config = dict(
    n_layer=14,
    d_model=320,
    n_head=10,
    n_kv_head=10,
    head_dim=32,
    d_mlp=1920,
    vocab_size=16384,
    activation='tanh_gelu',
    norm='layernorm',
    norm_place='pre',
    norm_eps=1e-05,
    positions='learned',
    qk_norm=False,
    attn_scale=0.177,
    bias='all',
    tie_embeddings=True,
    parallel_block=False,
    init='normal',
    init_std_qkv=0.0265,
    init_std_o=0.0265,
    init_std_up=0.0265,
    init_std_down=0.0265,
    optimizer='adamw',
    lr=0.00106,
    beta1=0.95,
    beta2=0.99,
    weight_decay=0.28,
    lr_head=0.00853,
    grad_clip=1.0,
    warmup_steps=518,
    schedule='wsd',
    decay_fraction=0.946,
    decay_shape='linear',
    final_lr_fraction=0.05,
    batch_tokens=32768,
    seq_len=256,
    doc_mask=True,
    train_tokens=308900000,
    steps=9427,
    dataset='wikipedia_en',
)
MLP neurons of a small language model. Each row is named by its layer, matrix (up: input weights) and neuron, and shows model dimensions 112-239. Each number is 200 + 20 x the weight over its row's rms, rounded and kept within 0 to 999.
After each neuron's rows, "fires after" lists the tokens most often just before its 100 highest values on Wikipedia text that the model never trained on; "fires on" lists the tokens most often at its 100 highest values on Wikipedia text that the model never trained on.

L4.up1631,211,239,184,202,204,160,216,177,192,222,210,173,208,200,205,193,200,221,167,201,173,232,210,212,194,213,142,197,192,200,213,227,215,168,175,214,194,193,196,210,192,219,183,211,188,184,228,191,205,179,186,170,227,189,198,154,197,233,179,219,183,197,209,220,219,206,202,171,185,167,201,237,204,203,174,222,185,233,193,203,178,193,210,231,235,226,212,198,181,177,167,195,193,204,247,201,192,179,240,202,211,209,188,206,232,206,207,251,226,212,200,210,201,216,184,179,196,174,180,226,226,180,182,208,182,213,179,181
fires after: ".", "\n"
fires on: " In", " However", " This", "In", " When", " The"

L8.up78,229,203,181,206,200,196,195,208,183,178,198,212,226,179,220,189,168,180,183,216,194,233,204,194,191,204,207,182,212,190,158,216,194,195,177,226,180,173,229,190,232,199,201,187,226,190,183,167,206,183,160,206,206,204,183,188,165,166,197,186,162,204,205,177,194,193,219,202,203,199,204,239,200,224,261,222,180,184,207,192,207,172,212,208,203,222,182,227,185,207,197,216,206,164,209,185,211,193,192,166,233,188,205,230,188,161,226,222,216,208,218,203,184,173,169,193,162,180,196,177,262,230,187,238,194,210,209,206
fires after: " ", " (", " in", "In", "–"
fires on: "2", "1", " "

L11.up727,230,219,210,210,196,185,239,177,182,195,183,211,196,205,199,211,193,183,188,247,210,181,207,205,189,210,206,199,191,222,195,224,194,235,207,213,195,183,199,210,209,214,184,211,232,194,192,205,180,207,196,178,193,194,193,198,204,190,204,156,210,223,208,204,204,182,215,199,200,203,188,220,257,204,202,206,242,213,201,204,198,210,175,166,208,212,186,206,258,199,181,220,216,181,226,202,147,203,202,222,201,212,210,183,190,191,222,186,196,203,199,213,221,179,211,178,199,242,188,192,195,209,168,201,203,174,214,211
fires after: " ", "′", "1", "2"
fires on: "1", "2", "4", ".", "3", " "

L4.up1865,175,210,187,189,196,178,218,231,222,200,192,192,226,219,216,226,188,174,187,191,226,210,166,211,169,179,175,187,200,194,211,200,202,194,212,213,181,262,198,227,194,177,189,220,201,207,211,190,150,193,190,189,210,201,193,182,180,164,208,217,204,230,240,189,209,158,249,187,201,218,222,197,211,225,236,215,221,210,173,197,197,230,206,199,219,213,184,195,258,207,212,224,213,196,176,199,192,194,216,175,239,202,196,192,221,181,215,208,197,194,198,218,181,203,217,209,191,206,209,164,202,232,143,207,229,181,199,196
fires after: "0", " ", "2", "1", "8", "4"
fires on: " |"

L8.up1718,214,196,194,175,235,206,195,204,204,200,204,191,171,179,177,224,181,164,230,198,195,185,226,214,217,192,199,221,209,223,217,225,215,190,207,224,163,185,197,196,207,159,151,172,208,238,202,163,192,176,197,202,243,191,217,197,180,184,190,137,186,190,245,202,227,201,189,141,165,224,229,230,251,252,214,207,200,195,194,239,199,198,218,172,184,201,224,211,222,226,178,202,221,205,197,207,185,199,160,216,196,181,189,210,209,186,203,215,222,223,200,216,174,186,186,222,209,193,170,182,220,199,205,203,212,187,202,226
fires after: "0", "9"
fires on: "1", "2", "0", "4"

L8.up515,218,227,170,210,179,186,186,167,202,188,201,196,214,168,214,203,186,219,176,236,204,192,163,181,168,217,173,174,200,206,258,209,201,219,210,200,193,189,190,200,214,214,162,223,202,181,189,212,188,177,217,194,193,180,204,251,162,253,212,177,161,209,220,208,176,190,208,230,172,161,235,216,200,219,230,234,202,210,177,184,188,196,171,202,199,235,231,224,188,179,187,214,193,214,189,204,214,193,215,201,216,215,191,201,212,197,216,229,212,217,211,203,200,199,202,189,199,173,209,200,179,195,198,222,239,191,184,174
fires after: " ", ".", " $", " about", " over"
fires on: " ", "2", "1", "3", "5"

L11.up1771,221,199,203,211,221,166,205,183,173,225,195,201,210,178,165,250,201,174,192,196,230,176,154,192,206,208,206,210,239,199,210,184,185,201,202,213,182,177,219,202,204,177,219,219,183,218,219,219,200,188,189,207,184,192,183,226,192,220,200,169,191,216,176,213,208,210,200,238,201,186,190,210,173,206,230,184,230,228,177,188,203,158,186,235,210,218,188,222,220,192,206,184,210,208,219,174,210,194,197,215,251,177,178,188,202,203,217,206,200,199,186,209,161,211,225,181,194,183,193,193,218,215,185,214,155,193,200,178
fires after: "0", "4", " |", "2", "3", "7"
fires on: ".", " ", "–"

L4.up1857,257,211,207,196,192,206,213,206,190,198,198,202,222,196,193,230,197,204,210,228,186,199,182,214,198,196,188,190,203,230,214,207,201,191,204,212,174,212,207,222,200,189,203,191,204,194,224,196,177,215,190,204,183,188,199,233,181,219,218,185,163,222,204,194,202,184,235,205,201,188,237,192,191,239,268,215,230,192,171,206,217,190,219,197,212,204,189,226,216,202,177,203,184,200,185,202,188,183,194,167,230,214,183,214,178,153,231,200,197,203,191,217,204,201,212,206,236,162,210,190,194,231,177,195,251,148,180,228
fires after: "1", " ", "0", "4", "2", "%"
fires on: ";", " |", " from"

L8.up555,237,197,206,221,220,176,216,184,192,208,189,186,234,163,189,168,223,203,177,259,194,231,207,208,189,168,198,184,180,205,238,223,193,203,176,186,164,201,198,195,223,182,187,228,200,214,190,198,188,212,222,204,185,224,204,220,172,190,172,176,208,216,209,198,227,203,207,217,209,186,225,213,215,205,229,205,240,180,202,209,207,172,212,188,198,221,162,214,214,180,182,225,192,203,216,210,183,197,185,165,238,213,212,182,182,183,227,175,209,212,175,207,198,220,193,206,197,208,200,198,201,203,194,246,228,200,225,170
fires after: "|", ",", " "
fires on: " ", "1"

L4.up608,232,215,147,221,195,186,199,181,219,184,199,175,191,214,200,209,208,217,186,188,179,217,257,200,184,232,173,172,224,233,217,249,208,179,206,195,206,207,193,213,188,186,139,211,206,217,217,195,204,179,217,173,187,178,183,184,205,176,152,208,192,198,192,204,197,207,200,183,202,182,208,233,192,196,207,202,172,226,168,224,199,210,185,195,236,187,216,181,242,203,195,208,182,196,184,183,157,191,205,178,191,186,187,170,219,180,222,216,208,197,200,197,208,226,174,189,184,193,194,213,240,177,189,225,215,162,200,210
fires after: "\n", "-"
fires on: "-"

L11.up1276,217,213,206,212,214,167,210,181,184,211,198,204,247,183,191,204,197,212,188,190,244,217,197,191,175,194,193,207,210,197,202,201,201,192,203,218,216,229,190,201,212,221,214,192,222,195,222,188,202,199,192,222,199,212,197,204,170,242,200,190,220,204,199,187,205,170,177,210,208,157,216,184,178,183,208,203,207,195,217,196,197,170,234,193,182,220,185,206,226,210,248,232,168,196,219,163,186,232,200,166,245,234,207,233,157,205,225,215,201,211,203,217,215,225,203,199,177,202,218,218,154,193,217,209,204,181,250,175
fires after: " |", "|"
fires on: " "

L8.up727,174,196,176,212,176,210,188,208,195,196,168,197,190,200,183,197,167,171,197,225,193,186,202,221,199,195,221,193,174,192,190,212,205,200,188,181,200,175,242,170,221,201,199,215,215,189,210,210,202,230,199,236,221,215,197,200,179,204,187,186,184,187,179,182,192,207,179,198,190,209,200,172,233,229,212,236,179,187,202,182,204,179,197,184,209,203,205,204,219,194,163,217,238,188,211,201,190,198,209,211,224,198,213,204,203,203,220,207,211,198,193,231,177,201,186,214,219,186,227,180,222,210,200,221,206,187,208,230
fires after: "0", "9", " Th", " st"
fires on: "1", "ab", "out", "8", "ac"

L8.up646,199,203,185,225,181,185,224,236,183,203,195,194,207,178,201,219,205,199,211,218,216,207,188,197,175,161,205,220,196,220,193,208,213,179,235,194,171,224,224,198,225,163,230,202,198,236,188,220,221,188,179,214,212,179,175,211,173,188,212,239,192,206,189,198,176,191,194,187,169,214,198,192,224,209,175,203,241,194,208,222,235,225,201,188,184,206,193,184,253,205,192,192,164,217,213,205,204,217,232,170,208,170,216,186,203,215,189,187,207,230,176,230,196,225,187,251,214,208,204,237,221,221,215,171,185,209,202,205
fires after: "0", "2", "3", "S", "8"
fires on: " |", ".", ",", ")", "0", "4"

L4.up1531,219,199,207,190,185,209,180,227,239,205,193,196,186,177,225,214,196,218,206,204,161,210,203,232,197,174,173,216,191,210,212,195,213,197,191,193,206,206,201,214,202,205,164,184,230,218,190,240,203,178,218,197,241,138,232,205,232,179,208,182,193,229,234,192,224,166,186,189,201,229,204,196,226,201,189,196,191,194,201,217,188,187,201,204,198,180,197,231,198,214,207,191,216,202,212,199,200,211,165,165,192,217,193,192,196,179,203,203,221,179,186,202,217,217,226,226,231,142,173,216,199,214,186,186,233,185,215,208
fires after: "9", "0", "1", "2", "4", "8"
fires on: "0", "9", "6", "2", "\n"

L11.up481,192,195,223,221,172,187,249,215,183,238,206,175,165,191,158,206,195,187,206,210,182,185,192,191,204,246,205,200,191,212,224,208,200,181,220,223,173,177,212,176,209,193,175,216,218,178,234,191,211,197,202,210,250,169,220,180,222,161,214,184,221,206,179,181,221,208,197,175,207,205,224,207,214,204,180,209,222,200,172,215,206,174,173,214,190,219,194,200,223,166,195,228,210,203,202,224,171,180,202,205,209,211,235,233,190,210,203,208,179,190,181,213,216,198,203,215,252,215,195,179,208,210,161,208,175,191,230,184
fires after: "|", " ", "9", "–", "0", "1"
fires on: " ", ".", "1", "8", "0", "6"

L8.up698,192,241,187,224,170,200,191,188,193,203,174,202,206,219,162,196,161,219,183,209,232,210,191,175,182,203,179,234,215,223,190,190,206,183,199,196,232,203,194,197,199,205,197,244,231,177,191,184,215,222,213,216,228,196,191,212,159,196,231,159,230,208,197,181,205,213,205,165,185,227,192,196,229,200,210,219,192,201,229,190,169,175,197,195,194,214,216,207,224,203,198,242,192,184,180,178,171,187,155,182,230,191,201,228,228,197,210,197,209,211,228,215,212,203,202,179,224,189,180,227,186,212,185,178,186,180,181,175
fires after: " ", " \"", "-", "\n", " re"
fires on: "2", "1", "in", "4"

L4.up711,246,186,234,175,217,194,199,244,216,166,194,205,188,206,178,240,208,201,234,222,154,207,179,249,193,165,173,202,201,217,210,219,194,217,191,188,165,162,193,244,225,178,160,170,241,231,221,213,207,157,208,223,207,150,220,195,204,182,216,200,199,211,200,182,219,205,197,210,211,179,205,210,194,212,181,179,232,188,168,212,220,209,208,191,168,178,198,201,206,211,193,207,207,233,213,195,194,197,199,200,200,183,198,193,175,194,217,232,206,194,166,221,193,220,199,222,207,171,175,180,217,210,226,203,255,202,224,247
fires after: "0", "9", "2", "–", "1", "8"
fires on: "0", "9"

L4.up1166,217,181,184,191,162,198,207,220,192,181,178,207,237,186,189,216,192,144,207,202,207,212,187,241,177,194,166,189,182,223,210,217,207,181,222,217,212,160,231,200,202,173,203,161,186,240,187,177,152,177,185,241,208,213,182,204,161,174,223,189,217,197,184,204,226,192,228,182,169,209,217,216,216,241,227,212,212,229,161,197,200,232,231,208,173,213,226,211,217,214,220,191,219,189,185,182,183,172,221,223,206,223,198,195,210,163,199,220,190,192,174,212,186,216,190,190,217,159,181,181,246,193,166,175,212,192,213,200
fires after: "–", "2", "0", " ", "1", "5"
fires on: "0", "1", "2", "5", " m", " |"

L8.up460,217,204,193,206,166,205,183,183,196,253,151,208,200,189,209,198,161,189,177,225,202,200,174,211,183,214,230,186,184,237,186,185,216,186,188,231,173,203,249,186,206,161,195,219,195,182,218,186,167,223,179,164,185,208,175,190,174,189,203,146,227,174,187,175,183,212,241,164,189,207,212,195,204,213,184,187,199,161,207,190,182,200,217,191,204,198,197,210,247,193,193,221,229,174,192,186,186,181,200,216,229,153,213,242,201,209,222,172,212,209,216,242,197,201,184,200,186,208,239,197,207,208,197,200,171,212,222,214
fires after: " "
fires on: "2", "1"

L4.up805,182,256,212,219,189,178,246,199,182,217,196,202,201,197,201,209,201,223,194,219,200,215,176,172,190,202,168,206,202,218,230,197,206,210,171,212,180,235,212,212,197,194,189,217,211,187,202,197,166,206,209,182,170,177,235,207,199,198,209,182,188,222,196,191,203,212,206,209,209,189,223,174,187,214,222,203,228,194,214,187,204,168,217,222,242,209,182,223,206,199,191,233,198,201,177,213,208,173,207,197,230,188,165,185,181,183,226,205,197,204,190,198,215,222,210,211,164,191,203,197,186,202,181,212,212,204,165,221
fires after: " |", ",", ";", "|", " but"
fires on: " ", " and", " or", " −", " +", ","

L11.up464,202,220,217,202,211,179,213,197,186,212,200,219,202,164,197,195,191,249,198,210,220,233,208,213,175,176,180,216,183,175,179,222,206,176,175,160,211,210,204,202,214,245,223,226,167,195,196,201,205,213,222,218,198,227,195,183,208,252,204,207,208,219,186,195,221,203,183,192,158,174,191,194,176,177,186,222,233,214,179,208,200,175,204,175,206,227,240,226,229,203,194,227,206,200,214,181,181,228,191,191,237,215,224,204,155,180,224,194,192,253,208,227,193,218,233,217,212,185,187,229,199,203,193,198,187,214,237,202
fires after: " |", ","
fires on: " ", " ("

L4.up1205,194,259,183,203,203,194,235,227,211,167,198,195,210,213,215,234,168,183,184,213,202,199,221,193,175,159,167,175,182,183,201,196,211,183,232,241,176,249,195,224,192,184,199,200,199,187,172,192,162,195,221,205,203,206,192,182,186,187,187,210,205,221,223,169,216,176,246,165,179,211,214,195,194,248,249,236,202,192,188,207,206,238,211,194,209,202,200,199,238,202,208,198,185,190,184,214,194,203,212,187,229,204,203,210,188,177,224,220,201,191,219,222,171,191,205,211,211,181,209,156,195,217,162,192,225,183,185,208
fires after: "0", "1", "2", "3", " —"
fires on: " |"

L8.up724,216,210,210,209,183,181,195,184,197,206,187,207,198,180,188,203,162,186,163,219,195,206,190,171,190,218,202,220,215,218,182,190,203,235,160,216,211,182,206,188,213,200,193,221,212,182,217,195,206,208,189,237,180,183,192,223,192,192,201,135,196,205,181,183,186,219,214,193,209,201,236,213,211,207,216,223,192,185,206,182,197,196,204,198,216,199,213,209,194,184,187,216,216,196,186,190,222,217,217,182,233,193,211,220,216,194,243,199,200,214,225,187,204,218,149,197,198,182,212,202,205,188,231,220,201,196,190,204
fires after: " ", ","
fires on: "2", "1", " "

L11.up630,214,194,192,200,183,200,192,176,232,184,160,210,154,171,196,194,172,207,217,231,207,228,164,209,222,200,200,209,197,273,205,201,183,236,188,191,222,192,226,172,222,225,226,200,200,174,204,205,180,221,235,207,199,185,221,207,183,214,195,159,200,220,212,236,190,175,197,207,214,199,212,169,206,208,231,179,235,192,188,201,214,192,217,213,205,197,219,222,282,209,178,189,199,207,222,187,197,199,174,184,191,191,199,200,192,166,237,195,177,179,204,224,161,251,218,193,208,178,199,187,182,224,201,245,198,196,206,191
fires after: ":", " ", "2", "1"
fires on: "4", "2", "5", "0", "3", "1"

L11.up138,190,199,191,190,195,192,197,203,187,181,190,174,247,155,204,178,179,169,202,185,211,212,170,167,216,241,161,183,208,230,235,197,179,223,205,207,193,198,200,199,204,170,177,204,192,188,206,188,195,184,205,210,222,211,190,217,191,210,209,177,166,220,211,235,176,200,202,223,217,205,169,191,189,195,225,197,205,225,199,173,189,188,168,216,193,188,210,232,220,222,200,203,245,200,183,160,191,198,206,192,192,223,229,182,190,179,215,211,203,180,201,208,190,220,194,193,151,204,184,170,231,208,183,215,191,208,236,189
fires after: " ", "1", "9", "2", "0", "4"
fires on: ".", "1", "2", ","

L11.up491,176,218,211,220,210,192,201,185,178,186,214,228,211,180,210,213,216,194,197,194,210,233,169,196,209,205,202,218,188,190,201,175,199,208,176,205,217,178,220,208,217,229,178,209,215,192,202,208,214,211,216,166,163,188,220,244,164,197,174,190,188,191,182,200,208,170,219,190,206,195,206,163,230,170,245,151,213,179,226,215,174,177,198,206,227,160,196,212,238,198,172,243,221,206,203,168,184,196,172,181,220,222,223,215,172,177,214,230,202,205,197,198,148,196,231,175,198,188,187,222,188,193,176,243,204,189,228,178
fires after: " ", " on", "On", " On", "9"
fires on: " ", "1", "2", "."

L11.up330,192,204,181,190,200,176,206,181,183,187,172,202,192,184,232,217,213,168,205,223,193,222,168,186,203,209,186,234,230,189,212,168,206,222,192,176,216,176,212,204,186,177,211,214,209,195,246,230,173,206,171,209,167,193,251,179,169,194,206,172,208,208,173,200,193,209,197,225,204,200,213,181,180,199,216,202,221,172,198,227,192,196,172,229,215,194,218,199,241,217,209,205,225,197,188,182,193,193,193,182,195,210,209,205,168,192,224,208,215,174,139,205,176,207,196,205,179,182,251,210,212,182,189,244,210,171,181,220
fires after: ",", "8", "2", "4", "3"
fires on: ".", "5", "2", "8", "4"

L11.up1349,195,239,179,205,220,174,208,206,185,193,173,204,202,197,190,232,196,185,206,177,219,212,173,183,192,186,198,202,197,196,214,189,209,167,222,216,215,201,164,189,205,211,213,243,198,212,212,228,202,206,222,212,211,204,161,194,198,206,200,175,191,209,213,198,196,192,207,194,208,219,205,199,196,200,248,188,230,213,203,224,189,215,199,190,206,170,191,195,237,221,222,237,213,175,233,200,173,227,198,163,241,218,234,216,171,205,230,184,221,236,177,217,209,210,218,204,196,165,179,228,171,186,189,201,198,175,249,207
fires after: " |", "'", " on", "Y", "6"
fires on: " ", " (", "\n", " −", ".", " +"

L4.up84,225,211,162,207,211,168,201,225,229,194,180,170,183,190,220,190,165,186,176,181,177,182,209,218,159,178,191,194,201,212,211,200,210,190,192,208,213,170,202,250,205,171,201,173,248,219,225,233,186,204,180,186,226,164,186,223,203,186,202,192,193,214,208,206,231,160,200,206,186,239,209,206,209,223,234,208,214,210,165,233,227,201,223,210,200,201,208,192,203,220,201,194,226,179,195,172,195,211,199,192,200,197,183,178,212,171,197,196,228,179,171,186,205,206,219,203,209,181,215,205,253,187,176,213,217,208,224,202
fires after: "0", "2", "5", "9", "1"
fires on: ".", "′", "°", "″", "-"

L8.up1520,223,205,204,181,206,191,180,225,193,198,181,215,219,183,202,202,227,169,206,199,225,220,177,176,185,188,160,200,224,213,207,199,193,221,218,226,178,241,213,205,212,169,191,192,192,206,194,208,207,244,206,229,188,213,222,191,197,187,169,200,188,208,249,166,213,165,202,232,203,223,193,169,198,233,203,207,173,223,183,215,187,222,221,212,146,206,181,216,184,187,241,180,206,158,171,181,194,208,226,197,169,183,228,207,212,178,181,216,197,209,211,215,195,184,219,168,190,178,199,225,192,174,219,248,214,212,190,206
fires after: "\n", " became", " as", " was", " served", " he"
fires on: "==", " the", " as", " became", " a", " appointed"

L8.up38,216,221,180,175,199,200,192,160,199,195,181,207,172,234,195,166,200,202,186,224,189,205,197,185,180,213,152,202,202,229,225,226,202,190,203,189,196,202,224,186,210,182,178,195,195,163,215,178,225,210,188,210,189,161,212,219,178,195,193,185,215,207,206,181,172,184,205,198,194,151,226,182,203,229,195,242,194,208,200,233,187,183,182,180,217,216,202,220,230,204,207,208,216,227,193,187,216,211,224,207,194,197,168,227,195,185,214,207,212,215,194,205,144,174,203,173,161,217,193,227,211,215,182,243,228,211,202,204
fires after: " ", " |", "–", ",", "1", "0"
fires on: "2", " ", "3", "1"

L8.up102,238,194,171,240,193,209,198,212,210,197,240,184,198,194,207,256,188,189,207,161,203,241,218,192,160,215,227,191,217,206,230,220,207,182,194,195,216,209,198,211,195,181,171,200,206,201,211,231,176,206,178,191,159,215,195,205,224,195,160,200,201,186,213,195,251,191,211,220,203,178,214,237,180,206,244,163,185,234,176,207,237,173,215,235,212,192,186,211,215,191,207,213,184,180,199,209,158,183,188,218,224,191,194,205,193,187,191,239,189,215,190,186,196,196,208,206,182,185,170,136,201,192,218,234,239,197,190,176
fires after: "1", "\n", " the", "2"
fires on: "-", "9", " \"", "5", "8"

L4.up1301,204,230,164,233,212,197,227,197,233,191,207,191,207,200,196,191,197,225,180,226,178,208,230,213,202,203,173,171,202,221,234,227,208,168,187,222,211,240,209,203,200,186,168,213,195,215,220,203,180,212,151,155,202,193,223,199,171,170,181,173,217,200,240,209,212,191,204,189,209,217,198,193,198,198,208,215,173,222,208,182,216,201,205,225,216,208,195,186,217,210,199,203,195,191,208,192,156,175,209,182,234,174,176,183,231,200,197,198,228,196,197,199,207,193,209,178,195,197,185,186,204,222,143,195,210,208,184,231
fires after: "\n", "-"
fires on: "-", "ow", " Area"

L8.up1322,224,223,223,192,218,194,223,218,228,225,205,168,188,184,206,220,208,215,178,190,166,223,214,210,182,189,159,194,183,207,198,205,201,207,182,205,201,197,222,200,205,205,219,206,215,206,194,231,215,162,201,213,209,178,200,200,213,211,219,204,183,224,214,189,212,167,206,208,180,216,201,185,206,220,208,212,215,195,167,197,210,213,224,249,182,199,181,191,195,214,211,188,198,202,187,204,214,217,212,205,215,185,209,203,210,213,196,196,211,231,185,212,225,216,204,222,206,141,222,208,223,215,191,199,210,177,182,227
fires after: "6", "5", "7", "8", "3", "9"
fires on: ",", " |", ":", "–", " to"

L11.up1910,211,210,199,194,184,216,198,198,176,225,194,193,238,166,191,200,168,163,181,192,216,217,161,180,222,222,149,192,196,232,216,204,166,228,199,204,181,187,181,209,213,178,173,227,213,209,200,212,239,185,208,198,192,176,235,233,220,219,197,185,200,230,191,217,189,186,200,226,242,209,188,199,200,214,207,199,219,207,175,170,174,197,206,197,208,181,210,250,210,201,176,245,206,200,180,174,182,185,184,200,183,217,232,173,192,172,226,208,207,201,209,224,188,196,177,228,185,200,178,183,226,203,194,223,201,187,205,212
fires after: " ", "1", "2", "0", " ("
fires on: "2", "1", "9", "0"

L8.up1851,201,201,217,213,207,173,224,226,173,205,205,181,205,226,206,234,197,229,197,209,178,226,227,216,198,167,138,212,193,214,225,234,201,159,203,199,187,194,192,237,173,204,182,190,221,200,212,218,246,188,169,199,204,214,207,195,180,221,220,197,205,209,220,180,188,167,231,195,191,232,194,186,195,239,168,215,217,228,173,201,202,191,215,206,172,185,189,185,215,187,190,170,155,214,216,216,184,193,255,195,208,167,204,199,227,226,188,207,193,235,193,199,199,224,201,222,208,187,234,235,214,203,189,176,224,191,183,180
fires after: " |", "5", ".", "3", "/", "0"
fires on: "\n", "%", " |", " ", ")", "km"

L4.up94,192,202,215,213,208,193,191,200,215,183,180,224,164,205,216,240,182,173,220,203,217,182,188,208,190,195,215,188,235,238,195,232,210,232,186,194,165,219,224,205,228,185,194,212,216,196,214,214,220,193,222,184,201,134,197,250,199,209,210,190,182,216,206,182,242,195,211,184,188,196,244,204,204,229,229,189,221,204,163,197,202,195,206,187,182,198,173,193,196,194,191,212,204,212,189,203,182,163,197,199,221,195,208,201,214,191,220,210,180,199,207,205,201,187,222,213,197,171,185,206,210,234,205,219,217,193,188,202
fires after: " ", " |", "0", ";", "1"
fires on: " |", " ", ";", "0"

L4.up964,149,191,200,205,179,189,195,200,215,227,220,178,225,219,178,221,210,192,187,183,227,200,193,220,208,200,191,189,198,233,208,203,213,182,200,200,194,217,244,182,192,172,201,187,212,190,200,200,167,214,157,191,207,214,234,188,200,169,203,184,205,208,201,237,203,182,239,187,186,200,203,200,204,231,203,187,225,227,199,171,211,183,230,237,199,177,187,226,226,202,212,222,202,176,219,198,189,165,167,191,225,184,206,188,171,195,185,191,193,209,189,225,214,219,224,234,191,198,200,170,207,231,158,191,219,177,191,222
fires after: "1", "2", "0", "ax", "6", "3"
fires on: ":", ";", "–", " |"

L11.up860,193,209,204,218,212,185,215,208,194,195,191,202,221,228,180,225,198,201,192,189,213,199,213,201,198,198,203,223,236,173,183,201,199,178,171,192,198,185,178,206,241,215,190,217,192,204,158,205,190,191,191,207,233,181,198,234,210,218,197,179,177,223,177,200,205,196,210,236,177,193,189,199,178,220,205,186,206,214,172,201,209,188,228,253,204,230,181,224,219,223,195,206,218,194,194,214,194,197,195,212,224,246,233,158,185,208,190,199,182,198,205,235,173,189,184,184,197,210,204,176,255,226,181,185,179,187,199,175
fires after: "1", "2", " |", "3", "4", "0"
fires on: "–", "-", " ", " |", ".", " Pos"

L11.up1065,206,210,191,190,191,215,184,173,169,192,196,205,220,162,187,200,181,159,219,227,198,225,147,179,218,226,179,206,204,250,212,192,185,232,217,203,185,170,196,186,205,182,216,232,182,198,227,191,189,181,217,200,211,191,198,229,202,215,208,178,200,212,187,220,179,191,201,217,227,191,184,186,187,187,230,187,219,196,171,190,195,185,187,204,221,195,225,235,206,217,183,195,217,193,173,174,192,209,196,186,174,213,229,186,182,187,226,201,211,175,195,208,228,212,200,208,188,200,186,185,220,214,200,239,220,193,199,206
fires after: ",", "9", "4", "2", " ", "1"
fires on: ".", "5", "2", "4"

L4.up356,223,200,215,193,183,153,217,181,227,199,181,184,190,203,208,218,155,179,224,195,200,215,201,208,201,199,152,192,206,217,201,198,208,184,210,232,188,204,210,190,212,199,194,220,201,198,186,211,161,214,172,202,222,178,187,159,163,178,193,214,187,210,190,187,209,164,230,184,184,212,237,201,223,195,200,230,201,206,180,200,208,200,217,223,187,228,179,165,230,207,211,166,204,195,198,190,192,160,215,192,203,217,217,191,177,216,197,201,228,194,185,206,203,183,181,194,190,215,223,190,196,199,147,198,226,176,216,216
fires after: "\n", "4", "5", "7", " "
fires on: " |", "|", ")", "-"